{"head_dim": 128, "beta1": 0.9, "weight_decay": 0.15, "dataset": "wikipedia_en"}
MLP neurons of a small language model. Each row is named by its layer, matrix (up: input weights; down: output weights) and neuron, and shows model dimensions 256-447. Each number is 128 + 32 x the weight over its row's rms, rounded and kept within 0 to 255. Numbers have three digits each.
After each neuron's rows, "fires in" lists the words (lower case) most often at its 100 highest values on Wikipedia text that the model never trained on. A number after a token or word is its count.

L3.up833:155120114116135162106131112142132122115139166150141139182159107154130113151119136197105220116116022163184136110134108111134113125104141120101136122126091134165158178155084187139099180086117127109114101141129108196161128096132153082153168132143044139171131176072142165128162144100148196138147145142147093148119148123162130112146118116145150132147122104154177147162156141104119084101168197144189114122127134144145121094131150133125115099179074150137103127164140068174125173152111138211165063170102139097155104117105092137125060176161181154088124128138127128164082198111129093087
L3.down833:198155086148125095080119125086102170141196151118127098130147109137140081153088106193132123161135100135125072139129112138116106095078115134118115153108082159076163113140081132061153168150139071085082162200174135162083123108081092105133132119139207118117196159094094118097149100167146088091084118128073102183136078122051083153141121112115163121175151150109094183107118139184138151152077138135106158115125147133119119178076118126140162112096138122127173133123149119098104151196082156065162126183096062164097121078124137125171130111073123122165132100130057136187145084096160130130
fires in: "and" 62, "as" 5

L3.up3169:125100125129131062124110130154173140095145131148138134070099130137216089113099101144109128090160111099149167156097149163142089097101082125128069150163158113145144107130103126081132122133100097099096135170099134113141174114103154136155060110108205168054117127122150105159085147163101121197143140115143136152116104126125107128121187124153119096159147165116179169085138133121116193117112092086131140098106114110130112121114114109131115176172191089056152075156145167073092147119085082144117142178111120071128135110079140138113076155116184138163134145110116154122145103130150170176
L3.down3169:143131170108114150128182167123087129136133137105191138151207111112077144160062171110133168191098142220148109084131126150090119070107115142142158145153122113138123146105171129189144152087137164090208119059137152128120079147163102162091120162164084152148180152139111133169153118156132105102108121177156151149100129133167176128117124095142191120077186146161145082133130061143120114143102179142098092154136131093108121134137162121153135093106139186168108131164058122148161127073165141126127121102152135127137150178120178141141110108151176100105136117088098097134120121140145080138
fires in: "in" 21, "on" 18, "by" 7, "praised" 4

L3.up1259:129115139163133131106145153196127145153166105148143113199117071108130066115091104175137108119201084118144175141145122104121125106111143085135143088143108146149135187218130116209118118085078124130157111121108159160140180051095147091091151163113150133050092179129106066127118128135147166170082144170177154205141133074160127136092145090122183130103150131123134108127156105154141139128140194104186106080133147093162122115127147192122087132172090077096160175207117057203150130088091102232143132102163159105178166173104166140133067113180136125190111113155109133189152098128159060129
L3.down1259:123113142184143129098112111133116094149131100152113068104098048143072082133128117130152094142131065117180131139156094239169115143119023145128093118149209154128121115094144170166162073094172142181099139133052105114183130072162131186111153138129094141140161126173140090142115149117123172132105104158094103149097121105127115091092117043099143095105137140133080147118132081146137143125145110110128152136155202063186116142144119133145182099093173177191183160141127106112115166113091163125150170126128128171073122123089130153154142168217146137096182183137064145093135119110131138095
fires in: "of" 34, "in" 8, "election" 5, "cola" 5, "paladins" 4

L3.up3226:125114119150099106111154151118139130146116123156150161154160131100099164110118117103130151073080134139179175136128087137120154169119093077093135122120126162102155175141075139113109188102084079092149141065096198112147101148076154076102129106152171179116102093143105099112138133127196105183105037080142112185179078126153191093148100136098130150120142138165116122123106081210112119123161179150101128099146114145152092125107107148145121144129116186145136123168220091146046132126119093180173124156111197111132093154125102076202100106171137138139165095153156103123176132104141098134
L3.down3226:132112163081115184178154140120098143128141150161172119118076135135120151137132171156220070074103133127182156105087107114147145183133116150083113100123187159152131173074147218074108195125162127072129115034141145132170133110096130082107133124123129071143131121105112180104183125077187114133130092047108131180189122199115166096142139142105173089126124099200119067161117174169057142142133199176152142190146108192189141116138128209110118124088175174123117161130124088107065089108114088123132097150108105117103077104086142139139149099117155113107137120163125148090125160083188106154
fires in: "de" 13, "san" 13, "united" 10, "los" 9, "new" 6

L3.up3228:118043129135156155157140124166113114104088178133167115101171142117154191158148099140092109116071074201142161170096150180110095094103118094143123122175119134083098128095077115140096171161118155115142132118133175126072166158116163151142110107143172207094126138179177082132111088084166110141127084135167153151136135101148152116087103121106078108111133162162113157174116133188067143105118118147147129056104109175139162113139166113135092118094063152137133138066170083114135111160092107121153147159121103145164125099154117077195132104132107221159174168136134145132159076165121063171
L3.down3228:109133172213143198155162084150129128135122147133133117184144119075187139150128184140151035093144131101099080161115117176157128141132118175066117126187136115088138108110146177117065102167118105109103114147107115191104107164143129133104153156103135138110121161107160091107125085179123152143114161159120144178147130099105095148158082107113131147117128105117109198141104125065091123131107087121150139138129130181168110119065100116121146147178148079170125095150125076165185120148112068075094109165155136130099097059111151171140143183130129181145162110145178107152122161131128103055
fires in: "several" 16, "many" 13, "both" 8, "some" 8, "various" 6, "other" 6

L3.up1088:163099127205122091136123101211127125101098147150110115140106134140132055167131085130120120119148079143147143117122143191090056138161107108137061187113148112111119156132089121148129129172131105101106146111114104083092111133197113127152071179177197176057148139096147113156061147125112108124130092126095164181092152135114181057076161172175151079123080155157120103124172145137243109105174090102203122061150126122169097122159229147136106132191194146121147163106059096066099101094150093136148108145078094092156110121106156116130116154115170150125135142139081119137153143107148135196
L3.down1088:090108166117070064165097179218147084180144098114208141131075158140164142141122098131156105107133148129139139141147152181104123148152088143128108133102217144130144153115107165124107171187097090091133134127148120123139154138133131079115037132171180162070135158082160133083166145149124119157065086077141090131190115108189137104089168197181133070095133127112167167148147114174139113097117111146188107110156127100187126164115182133131138070113122093145194154112095102166127091114059103101172124159138099085120149107085096079092139119130169079124133142124141138144136149179126149145
fires in: "of" 44, "for" 15, "and" 10

L3.up947:096094157154132173187125103174127114169141136132118094148121146150110130155153133119097137147210115171116131197106090142164158132125132084106106125135171120156085201076122068151132115144141112070127089158141118154120146135147126146079142137156184178187110134124151074130160121057092106151144097080133172129198154134120162081141144130134101125080156106164199145148100112169156140089152194141124138070120097105147123146168170137172081086153071114149105116202121085168183144143153094079114113161062155114076159112150089058199109134146112103095162082137137121111138137116131101169
L3.down947:086118089129078135167052136110096102139110169152149128133129075169134137126082160135135104087129104148123120139116108108116136126090131135151084122151181160143082091135121157070115112134136088171107116115110085137128143143180096097163210133086118145165116094199118091194144137141134110144183252134153132118166137130077094160164124142112070085151140153137122127091137099104145147101154164068084138138156152110097103124098163025131123170124146155150166087110092131131104080110063146104158146122165100109161122163161118162093136189167138134173108137199098138155128090041146126156
fires in: "time" 29, "with" 8, "season" 7, "team" 6, "games" 4, "total" 4

L3.up2658:110137138065142162152156072132142101122144119156129166149126162105153124082152163084104125127114107121153158160122058158099145110121172129058115149096128175068131140145124109124132153124142101171149122118104190105115140109112096126095089111116203136152170067088150031118164112063162147158188128165124115177091120095144100137108104145195078165118099134140070157148131103116097075081143105164129145106102146068215073130092142122091056149179113142161112153145160132133057105188053110147175142106150118085141055069120093136157115151163176138087137167131129152144173086113178093109
L3.down2658:191030103115159168140130080084107127153122131162136117119149118120142116140155164132080111072118133161107182111131145091112151153142123083128165129129047131098129115178116134138109148112053118161174171094128108109193199160161145135107099124155175150121041146155029146105137158154096105189085083151099088143124171138089151139094127115170126130120137138090129171097083112101178094104153139159096082107082094169146074176228196132138088187151158115154134145131176122132091082151113142051174066112129097199129111121099147139132158136117127097179158102115181148147159145096076094134
fires in: "written" 18, "to" 14, "house" 10, "recorded" 7, "released" 7

L3.up3371:111108126160132082165118092137106117139120161184143071131096146161157090163092099142123151119146130103162120085152163093136098165144138107158125130139144141096160133092156168150132133039138088148105122101126148230126152131161183130115115144075112161163076094128145130123135029091151145179140159113141071147084105115181165057095103177109135130137109128128127114137172124113099109119099198108166161116100085115161125144128095120138086152125159138135117070177156137164126151116145123120109160167154190093200104134147166130094091146140183078116092155114143141188189138161209141130
L3.down3371:175101083157165165120149152066128118162147144103079089080166084054071148065086098167110153165111185130077148084093101135172113123113182109112189191119077146142148128123167060122114114131087161150123094192151096098115088096193119128091143085133166157108131119136125146132133105101138109117088115096148109129129148141106057166071134133121115157122103117144128137111128082147129124125110149140120182163086162131154169152064187152154091128149173169077119138167126105092140143077092067099127079139107135131131130102121091042224100090148121140107200087120109166100164099141130116160
fires in: "where" 22, "as" 12, "part" 11, "a" 7, "for" 5, "on" 5

L3.up831:175124100113190116150166103227119118104137150137162142110148103177135141107066130096107095117174134175146105154071146175148149098099091120090121130133228136137091171142103133177150106134096131142077081178124121159141183174144137124102078140167141125125151166180161085119163074126115136072085113091108110175106152135097122071083137142148142062149116115145163140142126084155130136162150142124096141094122143136119099107172193137178168118154082112169140082170124138093101108107135084052131107124177137139150129109077120134127156084099172164149146213096070157156094146054091082131
L3.down831:085148089136158142151061142099162105147145122114060140067131165130130124087194084118157143122122152145092108050092075145108104147111171095085148126161173119198140204170070140095141138119152124162097150079165163131069104127129138124160061077173160137101135116064060128085110140157123143110144124132078122122089198111162125140083118160171109140124108136077136157133110185119112137143104090141136165116143161178068191097130127130127158126086081073107096133158160143103094135111131113162137165174087101162120073144148108096146106136146164170051162106149137120091136110135128137140
fires in: "of" 44, "16" 6, "quarter" 4, "part" 4

L3.up2411:115124089169112143116116157097115139093119172143143126150146098105133085141126165126092146089098117131160113145111105112161153079167186142136083120144059152076171173207098140115154115157167060142152168102055083076080116116222161065132132154113129102118090116115157118069133143110156145169169147180154129190100098118127196119132072139163065092130131194178133130153106077174110174071131167094133173085123162109133140152117144088101125161115107113156156141113170142153112129116020090135195116082111127079176126162081137122115131157141125147145155099156131127170124108096111123133
L3.down2411:093113071141160077135120133209088102123143137176159118100160128128093176147149124137065143143103124142087148127180123156155089168152122194156131155120119072182113130104137151149166106143067190166126198178163157170169105162146076107124115168110161124153094170140153134104141171055050122122138110100123108142110156121176119108147161159144113148145100136112155124136094164080166119129124091072113113088095109090098111088154102078096142126139123104086103121099140040101116145155165092098108127147100139130103128076118153166157149125170146098100047150163123139091148143102161138128
fires in: "of" 33, "by" 9, "all" 9, "part" 6, "least" 4, "bythe" 4

L3.up4093:083134076154127148153138110111138100122095176166153093172136121140142101166164144088159155060070145102142132132095137120136123176125130075045194194172139160132123105096136177162124189102109136049076192101078127177085101172157101136148086169135142212143050096134136126088118114105087074122117122102110046124216105125104104101100149150166139099103102113114113104112126069100094132095172137090063083095125138103108147127140119140131121124124086079113157101106124113107113144166102120130154108134108182128178122077125181072190138113148109163113129126142123062130133150143128182140
L3.down4093:197168153122123178103066125137118158122179159089140119137170147135223098104157115162105099161103123171134120174167093116109202132084111110125093087137100124144172101058110104113127130119144158110154103116100184064136113104038157107031138077121101169108124148145146211150165104174135080153134126127133067115129129119122165053141076105133185155125115162089116128142126167128182135119101163150118119152110182139130164138128163105130145099127125153121144062162152134063127133139138188082157132080089125130109087153152141119140130121126095096070139099164087100086115103122053133136
fires in: "there" 26, "an" 20, "it" 6, "no" 6, "mar" 4

L3.up575:132066107138132086126124141161155137145128163133141121149104123094153165098146123122123155161160109150081090111101098159105107093162119166110128127101180116146133150134093158128176155137148106143083101090136095102141170152199159073153125127143129154096128123108157135080114082127164138136120126080195156142076099129094163154121158145116093153121145146139155169126135113120174069101105142146109130062219152116208141112138163116100169157158075142146131116080087085156056120179135045191165143119123157069112130163095086082143124069168197141134152115097146132160084150103125111124
L3.down575:181089101134158157099109127053133108104175081071108132083132091132107167059141090203085111120175093094127195179154133062064116115059111148115080138133110112091097102093110126145187113147090144096126139149184102135109080135090126131114153110138128092166179132154121094145099138213146181120132170167165150132158118169081153150092095171147121127117098122135132171161120079130131066130119128160032143144108125090112097161107105111172055063105108139144073135180174154162114114085093099113149163121097082151099091125125105110166115087138164163109069082123138119147191185118153098119
fires in: "of" 39, "gado" 7, "de" 4, "d" 4

L3.up389:165120103146135101175186120182095080091121127180127143120074158178159139120103071181168071127148129181151144158184154141134120164086109074047082081130159172158102122113142165165177106146117124147145085107129123126137130147110101143099098191127168192130159091135069048159111070164162077091088113136129068174166007159121153100139138139118109149126161180106157136130082086142165126168114104097081092086155121106135106131177134134136166123164128104118232110163140119182056098091112093184111132185112146120168126129111086124108148152107147110115096149093109136128105153090119156094
L3.down389:081137075132088133125194153109121222177144104118145114191048100152143142145053108134120159106109088071095115083115141133135143130073119166108109136092137105129148136124116114157126087219168055105111149064124131129090130134129157119123178157177126042103056131110117177077091101170125173136173130063147109139136184064159151147143122158115119136127047155152103147103137125194117034173141136142184104153130191095166134166107104146088136134154147058102084117124106108127109080112103120114127150147127145119128116067174091113101092127148137139149084103117175152121129155113160098175
fires in: "of" 44, "glentoran" 10, "maxentius" 7, "de" 4

L3.up3891:132157160068107090169163135177156107171080152183166131098113107075189108123084088162154098135138138145159169149133148150121141135163110148071133146183101125107119119122116136078154095173135191087125085108086166081149183155200147082147068153195127121111174149096094140137141119129150146137139215064109128171070141108120184118142163122108126098179093154156169125085140132109189054087166176080092150100120146122210126133162128148123099182193156089164146151171068125181139117137127099150109087142115109116135091128149092116157089137118136146078146132150180141144163163144149135125
L3.down3891:163117114108117082107049094130136101117143086102132142111095114133174075127167121187151149106163112158129171116128129113115070170133134142097165083087116174055106105100132076076150133169132116154083121120117140053138155071087149141139142137112088114141178130115124115113166128125149133110132151108140164155140112170117099141127125125112141110132082154137163159127051154128100095162154140141138136149128095100145096106094163136143160145217133167174125122097134194101138130115194127182104099134089087165147088101104114129097139177127131056123156143136097098130145106126129140211
fires in: "of" 16, "end" 9, "age" 9, "2022" 7, "2021" 5, "2023" 5

L3.up1458:152119153198141096106109125145103119152089208180143039114132143132134100162094113162101121095113122205180085123119159167222095131116103116169111159095157123224122152192103189129111097113148077102175125101151192090150187104176137090108098155113101133128136124197091135115128137165137064065167126099169181101113158133106138081084186133142111114155165147158122099077139171109101125115133174121104162113081085136137160161192128107140191130142164074156194090103128129147034112130136102140181124146112165124128115121150075142108089111078110078096135148137188145143094189128103100121
L3.down1458:112120116068123093164128135155073091111073174056145123153130123120140158109055113133105195101103168161083125113079166080122099161092109115095111125167081176093189126144122123123189161130099200096093143081094094142123135135164118149121199113093151160150082200102100181157081097063150144069138126095119119161173071211124069164111098119137161161135157172115132156126117158137113133124189086113062102117104163114108116146105154067197127141214133133105125149119168119113182097140113141128129117163106176126113090112116180146157156144198170139146130124123115084110123147159118161131
fires in: "of" 29, "end" 12, "top" 11, "as" 5

L3.up2428:169085125086136093111114072178153082152128124158105132198105119158192080179120126143095170101116143102146109098126162111097082218148109166094097157157139108135098140123124104123196142125142130173131114160099141102137160149146128155155074068130204169146084193149136113095123115169175155163120190166141140119062101159103146114091205159144092097125137162117163137127083184138164105128136138168178160118131168120168076132100150117173154160195134088099129140122144134156091128171138132116162135165140079141114111071143091090171080159090135130088135129165171144116078190072193144078
L3.down2428:143112139135122116146172157162165173153103107112164110162114123169125112171158108095152141185071120137146105158109136165147161122107133104105106097126106108165135125098126118170082168108123149140118111090117197091113113085127044147184105172099118073163118129064093215080093113153161167140125121114159165134194123059117101136129148132149120139207103111121095155137186074173113128163130178113076139154179094159091113161179127115146125087171156122098087118186091130079165169155126136100126101086149117116126155111147115164154118082127108150181138078128156144170159096130094119091
fires in: "to" 40, "as" 10

L3.up3923:183162067179113135126140049129182154102133123155130107105161113138121125140152125122112129114099090117156202099176122128168116141140067126106089136106122155142114165170066087161103128143034116141166142119104175083146115124140167095126135128088126199123160112167143102096164126134136139121097082101171126138144103106159180096176151120079146121155098090145110142151145163133080107084065198112157164130170142106129056153093209167159114140169147139139122158154106084125117144102134131143102114169082102134134059111127115152156118177140103127131152078173181085149116123137132110111
L3.down3923:152102163084116203160105191094134130100130203157173173084073137114150118152126146132100090163111117108235082158076146118126114130128129059139153106145128083165138069122141101100124180127144084071110097155117084134158107106084091105124133108117137116113139002177128105100087140132184159113127153136091170186153160181093139151077196075168115159144081102121182108112071100074125105169114134122121132201195156095101157121147045163094140151094073121127088103110169168076118137106134093172135102105137106149146129124136116099093118112070161083085101192117105149149135150112125145128
fires in: "as" 22, "he" 13, "the" 12, "then" 6, "but" 6, "also" 5

L3.up479:069147146144191174103139081188141095176074122203130083145115127117174118106112140157115137125108124166176164179167121187114071119138120086117093156104117133142116116209080146128155157103138087113126157105122170174095113117087144131054083115147191159097185127143139088128146156175152127168156133104135136136131186116118103105147074155145106114128086136192135124173108063111122060077119122209172146136131192161122100107164157107171108143148161140131163149087083096118071113097083092145141120162081150141112100117133115117142131135162121163102113105121158098138153098162131074118
L3.down479:116096177139104079140088159137110117120073120144177096124096144146154112152106106171099103095127141153154079154174082119108114072169085125109077168089165140203166127115156215124106111161098109152150097094113083158194133095162102107167145155105130125082096121145119135101143162179129166135162144131146128164134124127132120115135079106140142144126158157136125084129176151134162120130176126105085122177145163128174139159094130099140189098162091141128145143093176080147139108070133143177112138104155098115129159147104110157097074140151133153110131079092175081095080170091107087147
fires in: "to" 31, "also" 16, "and" 7, "such" 6

L3.up1766:113137054119168154144149126139152139154028184145125108163119162068117129126157047119123153140138077091155175160112088143124150141127175069078139131107190153171135145134112100068171163130094144116189167097113128171191168124090116113071063103105174198153167072116123093121143146113198144157171074150140145172084130171099160119165125202122117126141099133119127087169123099186158084089133164118106191111090096125203105088117143157110135167121135095149090133198142111180120128153139078131142154099101133132105126117056125053134112153141139129104211165125156134132145165130148128102
L3.down1766:156112101137166145156149113152147099155045174183227093146128145125172146117197077133143189099126103163153204157092107143132113124124111055095137142145200170162144160168124102136125153094117093122139170141107143165150138132105149098110074127151139205123124108159148106097133115098185122176146100114151100149100113159106156141144170160209091103119129110118155098156176094145167094105137154138116163100132129121168090101145159132124105209136115098175155139177150080149080101126096064153146109138086134093138099107110090096136113124152175143097172134086119138139125137110155081143
fires in: "also" 41, "new" 12, "united" 8, "city" 6, "respectively" 5

L3.up1404:147136121131165107110160125140189116106139162124147119153178143132149101171134107120120178062153147127140135105139141141121145184151120108098090160082145175067098123134088133147071180081138102125142140148110144130131070136135108114082132151161095120136137150111185190061102162065117111117130127134064094157062136178157091165157200137139174084099140183189121078147157221130141089102109150120142150108162098122109101077131108117121091119144152167126140171117114078123159156150055081168175115180101129059090134070120057130154099105121148096142174057145093108181118141137107157144
L3.down1404:085138112116151153051124164081182107117132086178201083105175147081086118145115177176123104094114144135093104118136134062072209147087156139100085201075057138095153154188104107147097196097169090151085120172116126159147141138110133143110143111145132137108119131130107108115091164117104134122120103114139079125163124157140192148094097189123114166128093168099116125153163143127128148092115137173120156081128154135145091118094067129089105098137160056170147126139139110111148148149061084115161093172142086141108138149098124135157133134144230112069206178160120149085116052077088129095
fires in: "and" 67, "p" 8, "a" 7

L3.up3845:062107080109187120185122084075092129154180102165134107170132106141124108121126135111172123113108137125124113151163154107102144104139122101096103127155136128140157100089182168138081133161131118182079153099114147193124204103140151088092090162085165160131104140130102088169130080177109137112103130117169074117139131187179129088123077123144101093101119166142148158170138126157149065125103124100094160108121116121242083127069156193145127125105149107129189157173116074127132102080147076118121123150173082120118124149104113088166118168158102137141152144115083141153134168075193121122
L3.down3845:163138176146142133115162166171119131153102132152179119064123114085124109129141112122110158171118117128118117150100090129116130137082196129136116149132089111161137139169126127155139151086102143099066171109165135121031157148156116193159061114141111139069178199180152127117139120131159109112209123145125103139130131154111149152139086180100120110117109138069054079137148089126125072123114110129111078147078124142112164130165172132139190175144135112158162111120123153136167154177124085112036162178134183124113158088106141153088159104140167114140168097098065133142129093142129096088
fires in: "has" 28, "of" 20, "the" 8, "on" 7, "also" 4, "in" 4

L3.up105:122090116147174069104122135130100134216115106165116174162129109150157111138082111127095117062138095129166083173152094138115120135131167120070154148097128127184126166115121083135098095065100104159139144161082165122118103072112137103115157106136139128108094157145121070090135114116151162127114109123078153145156172141104121092127123103193114107109193163129092125118114096152146070156073140120176119124124125135170106117136128128135081139143138149113153140159130081150119151127108109207162103168110082079128096119139034057151141106152163066140146172153187117115113138100092114057
L3.down105:106139089122115171114149097137160135093113123168188122109108097113162154096167142119117190239051166145162140098095127072077111143103123077124129074118128153078115098140108140120143112128151172199145145164105115143151156130186129113183167073112071171141121166130130096146157128135036162143153127113119098120173111156113073130137118138072126117102136147109110136169104130097157165139084210169097165141157145081138096143155107203156104152042138123141095129113174105092133102097162137136176109101089127194099157137094159165139207150126139128133094068097105121131133129092082104117
fires in: "as" 36, "to" 20, "not" 4

L3.up629:116117156098154096185128167209155105118117184131162201163087141122161095140142084059134093156133120128159140207111085149107120101174138143111092185069096199087134130175159119096141107144101111102060110073092137059159115130087100131082136141130170217116152067168172139173116082149155152176128181079095165141162119122100172106106105143191121138104120165121171175207123157130155087164104086152117150097116128127137131082168152091090118136178097114108148164118163080140082161214119133191194124149084162086160140117181111113133061131109145190110171136106090130112090180182097148166
L3.down629:074145104158092151204108109108100111161117148152136145110155161102210116115123159126082106139132129100167153072129083091140129147126088122180157140112197145118070114102107094134127159140184154142137140134171120138132135148111213119108129197141137115099107108081066191117110148097137137140116117113158140100080092115132093121137179086109064137125092137130159138143144150128138067088122160117150141065029118149134128032104147134102127089132140122122121120177112168187150195133133097125077103115148140104184133172158121155191143122086151160109128134137178151143153106135104104131
fires in: "stadium" 20, "the" 19, "teams" 7, "with" 6, "arena" 5, "venue" 4

L3.up156:103076093125180120130117102127088130108091152157137102179099082110131118180152138185101107098075106135198134117098125085104139117142136105118151136135123100124082073183150084211171190161183165156106122121128224102147140101139143101124090159134135154102088095146135134160132039135108107108152133088140140126137158113129122102110136132158119048094068193173116109119071083118148097113119113116159144101125151166205086141090108100140112148152118071116132115176099140150161141097135107122177163160167109119130120157113086157128125131108130138089161094136124167148104153071109079153
L3.down156:135149158089154156146154138149122123109071152177151113114130170159166156103083145106105142135194189134123124120122116098101144118106162119096168137147123108127150139151118138113200076123131150163168123097157134149058109074118076160111169101159122133105148162130136136202154162119129124142084170112151081153205175148136166133108100149147111137166122114156181155198125183172151124131111092157171113216133110198088133142141093119108119097168167190100126094144145158106071148090082144095135085096139131111048098095068133119109180142152155119135138138137093154155108052128153129127
fires in: "that" 45, "it" 31, "to" 10, "both" 5

L3.up1477:159063082181144139079119074142119143119081138099103135159154070101134131159137108166124107095086123192123156118117142161137100143125168123097114185126115115115133127102134173163098140108106111147147124096082161145151153170123137119107117129111142174101099135150134082133104109114090107175102109153144143166117188109130170079135131104142104023081149164198144127138103091112144135106134145096143130109129120123149101097134177131157157133129093134122155131109119073148052124155098112121112078146126122134147096115127153009175152143118108137076128158165125161096111135125125107213
L3.down1477:166137134150168147084126129144141121143113139076149125122120125125088149152037148185134093173111109094113170136162105139135120162147127132127121183148141163104123042131125174091063151148165166091108140203104120148125172108141100121109105121112108211144133192123097097144070109069130083184080145134120077139124124176141096128145124100121110106096151107125133151119155100115159112121086144110131128149125127118139193095114186098100145101116104067149097128163128070155144182175101055098122120129092141125049162114117072118101156138104106141124172113164068132127140136118090137188
fires in: "other" 13, "many" 13, "most" 12, "several" 9, "two" 6, "such" 6

L3.up3751:077111152191155085127122174170137110150107166179132164107153168111155083134151170111106090102122110140140126140131096111146149135182078117139105097126155144107156085209093088121140118164123117140140157144091129108139165133112158128135070148084098186124064125154099084129094105175101139119149125137076150154140092072084107150123110080144118175120089182165171144153113127123130142057115146098082185079183125104098085118143063095130119165126172106131157095134170153144100118018087121167117105147175125076170127155105075098122110127127159121164128187130158123117044176112122171077
L3.down3751:119111132150148173059142053106103159160172090101116096150087145162120181149130064188116125145119100151118130143163184111079119127101167124153061152142145114142076143089109106114172077164127138160094102108079136163082181115100130115110158101102154118150142126110116058118157172100150195095130152145168130123143096200134142193142097144116088131129115142084123143084122087144145152113136118126094128144072163152116170146089148119110175075105107127069120163107095155104089140183125119126132122105118114089130162049131140138151176131123131121147100104102095031109117103161139091164
fires in: "at" 42, "part" 12, "by" 7, "prince" 5

L3.up2392:124135116075120165148098106150114159172116217137136150113122074161204104103112155147088154095169158158151197077175131147158071106108095125122047124161152154164117109122105087147097170145134136161189105121104130126135153133159074104082096092087166179131132058158131052135112066144122112190131144128159155171102148181178137136091115133135140137110144087136122131159166126119104103173104134178096100112100121115159152132113160131106116096165089096109199127202119103138122127088105075188147082151077158132165101104118124136113129164132150137146154161117113123131144225140183089098
L3.down2392:129144140123145127146077129137119165114145159113173112164134193082188126130159125111082122135097103153126107112169126137117113131110117105131087158111150158112081090143071176137125107104167093128168154134077156141128143171157240117106118059103147124091106138115123085141176187169128110153135111157128150108137151129136149150097170143147042177154153178110128134140117136137144085142153121073133141104132113144148127155137161137152093147051116026113139111160068143115165137132098158130173198140122144104102190118153177143157047166121122129092164176158153136119148189095066126149
fires in: "in" 25, "written" 7, "released" 6, "until" 6, "during" 4, "at" 4

L3.up3515:168107066078167145124136165131149129091113125137154164127194125122135080137143156146093171141121124098121132130101128120134095082108077143158117142210195066133099159197135098189130144131131077190148115146145150094099122123127189151098128168122126132141134113136079150125171127126162156131171163161159150130117141099101166112184182128183082092090044120136171070146134125151141128134147173127183103081100094076182125121173162170186124165108105068159089112159132092179113115118112109132135100143071144118151143151064135146138110147179136150111174109103082142214124151126154125144
L3.down3515:179103140123141103152158105165093037135082139192240146130130132098150092147134112133125134102144140117174132138121104140095144118149100103129090155154156094140124159119160106182106133119140114131082148140113122184138103119125143092144130116144135175101119161151148148137145105052134133138118109112145151163124114132143152111142185136139067116106038099137166103163146157134165128094121174138190083149087146140197105111081136128112120151160131121167085132117119081193080130123043092106173087123069154108143104134109120131134102149127170119135168151122103137150115141101202098147
fires in: "number" 15, "set" 12, "pos" 8, "range" 7, "name" 6, "posit" 5

L3.up1001:081111097160182110177098082118178111118109157176120127111096144150143136112100127093115121116131146147105127089147126099123091106120095127105064175129125150099106167140138139157114188115143154109137124100123154138111125124142100130126129133162150170133106150151156158101144098113162145127083135063133143138091095100179151160103156193131131114056088131091118134189145184118132095093076140099166160104119155086156124142135125103004102162151122125128134121125108086126121111112085052136147122092124124126141127056156147139093154141110175155109152133147158157105182136124076075122
L3.down1001:147137115160135128104169093156123153017136152152183090085161150147153169143143147161086082170166099125089149092177156095131137142089144132132094163156118092129092115104148179162137126089119099110141129166136138126089126152151092124129150176148163155138162140092136127187080106106117127156083103165117068108153129174139149114136154068114111100064087102150152102147108138128113166036095159144156166143186175149137132140116117128134114094125127144096127154099138145142172129127076104132099126117102185117159201112121097163175174202100103142109165136170145095080169082139108085132
fires in: "and" 21, "two" 15, "other" 10, "these" 8

L3.up3757:179090053183108147150124104155111073169096166157080132110103093128126089169108127195161169093106069128127169132056128129093072083129126084154130131170176112118122126150105140126116163129149111115109136133098149107126124116184181124156121143204152176134119109120145105115138056153145084185111104124132104163148190143105173096135099070150093088121158150119115050110112117139188155129178142119137142122110153108137076090198167132145152111174158126106108148111194117125183084159146106091148112123137102149126144145144144063125186132129111125136132108143106172129153161109176151152
L3.down3757:163116109198145126173124072188092125141089175179198083120125147122201149174115099184087139132136117128123144155089107187127099121143112104124096126197173138152138152114101120145119188103110095075126108146115188076139177108154137073147104098149173171083097140126158164098089115124138155158128099064144150177176095146093177090113119127157112076099129143070143087132143104120179099109144158112154161126090148097158072099120203178096109184100146104121144125151172085136122097140157110056156127140106156125134165108147134085166158151129190150121167111135121160136167144108181121143
fires in: "of" 85

L3.up665:161106145133135136204095131160102137122146175194145130125111153161151072129148087145115139093151076105141109129156143106147100122118112078035129121146103110094166151181093125144118202134148049098123146119104104101170114131117103129130154111151174181117118117150133111097133096098062153206151102091092193143149144132115151118072126104166155172147125134136174134129099140115126101091148162081137098098163141133123137136136135117111053170155090098144115101139178084145101110131111100154154070136112164123180135127109088071153119115103131138175121106134143077164082165070175054134
L3.down665:124130085124113175097082137117159142123119173099066178118137121149108085118201153137122155110136113147164108171159157181116120189133110140140160132115107141089117112140165107095151137104134132126090102109090147134093159117151125121155092086160098196128099102128198159130119109161191098096179161139100145166136140170173105224214071121130197128092129121088158144134083126114138125148070138205180047162107121109138088117185092171100172195122099188099144124106154203157177124137077140140139171148096100145103116147075048158135154158081166115130084133152174175113155150226073180142
fires in: "season" 26, "tour" 9, "team" 8, "in" 8, "of" 4, "to" 4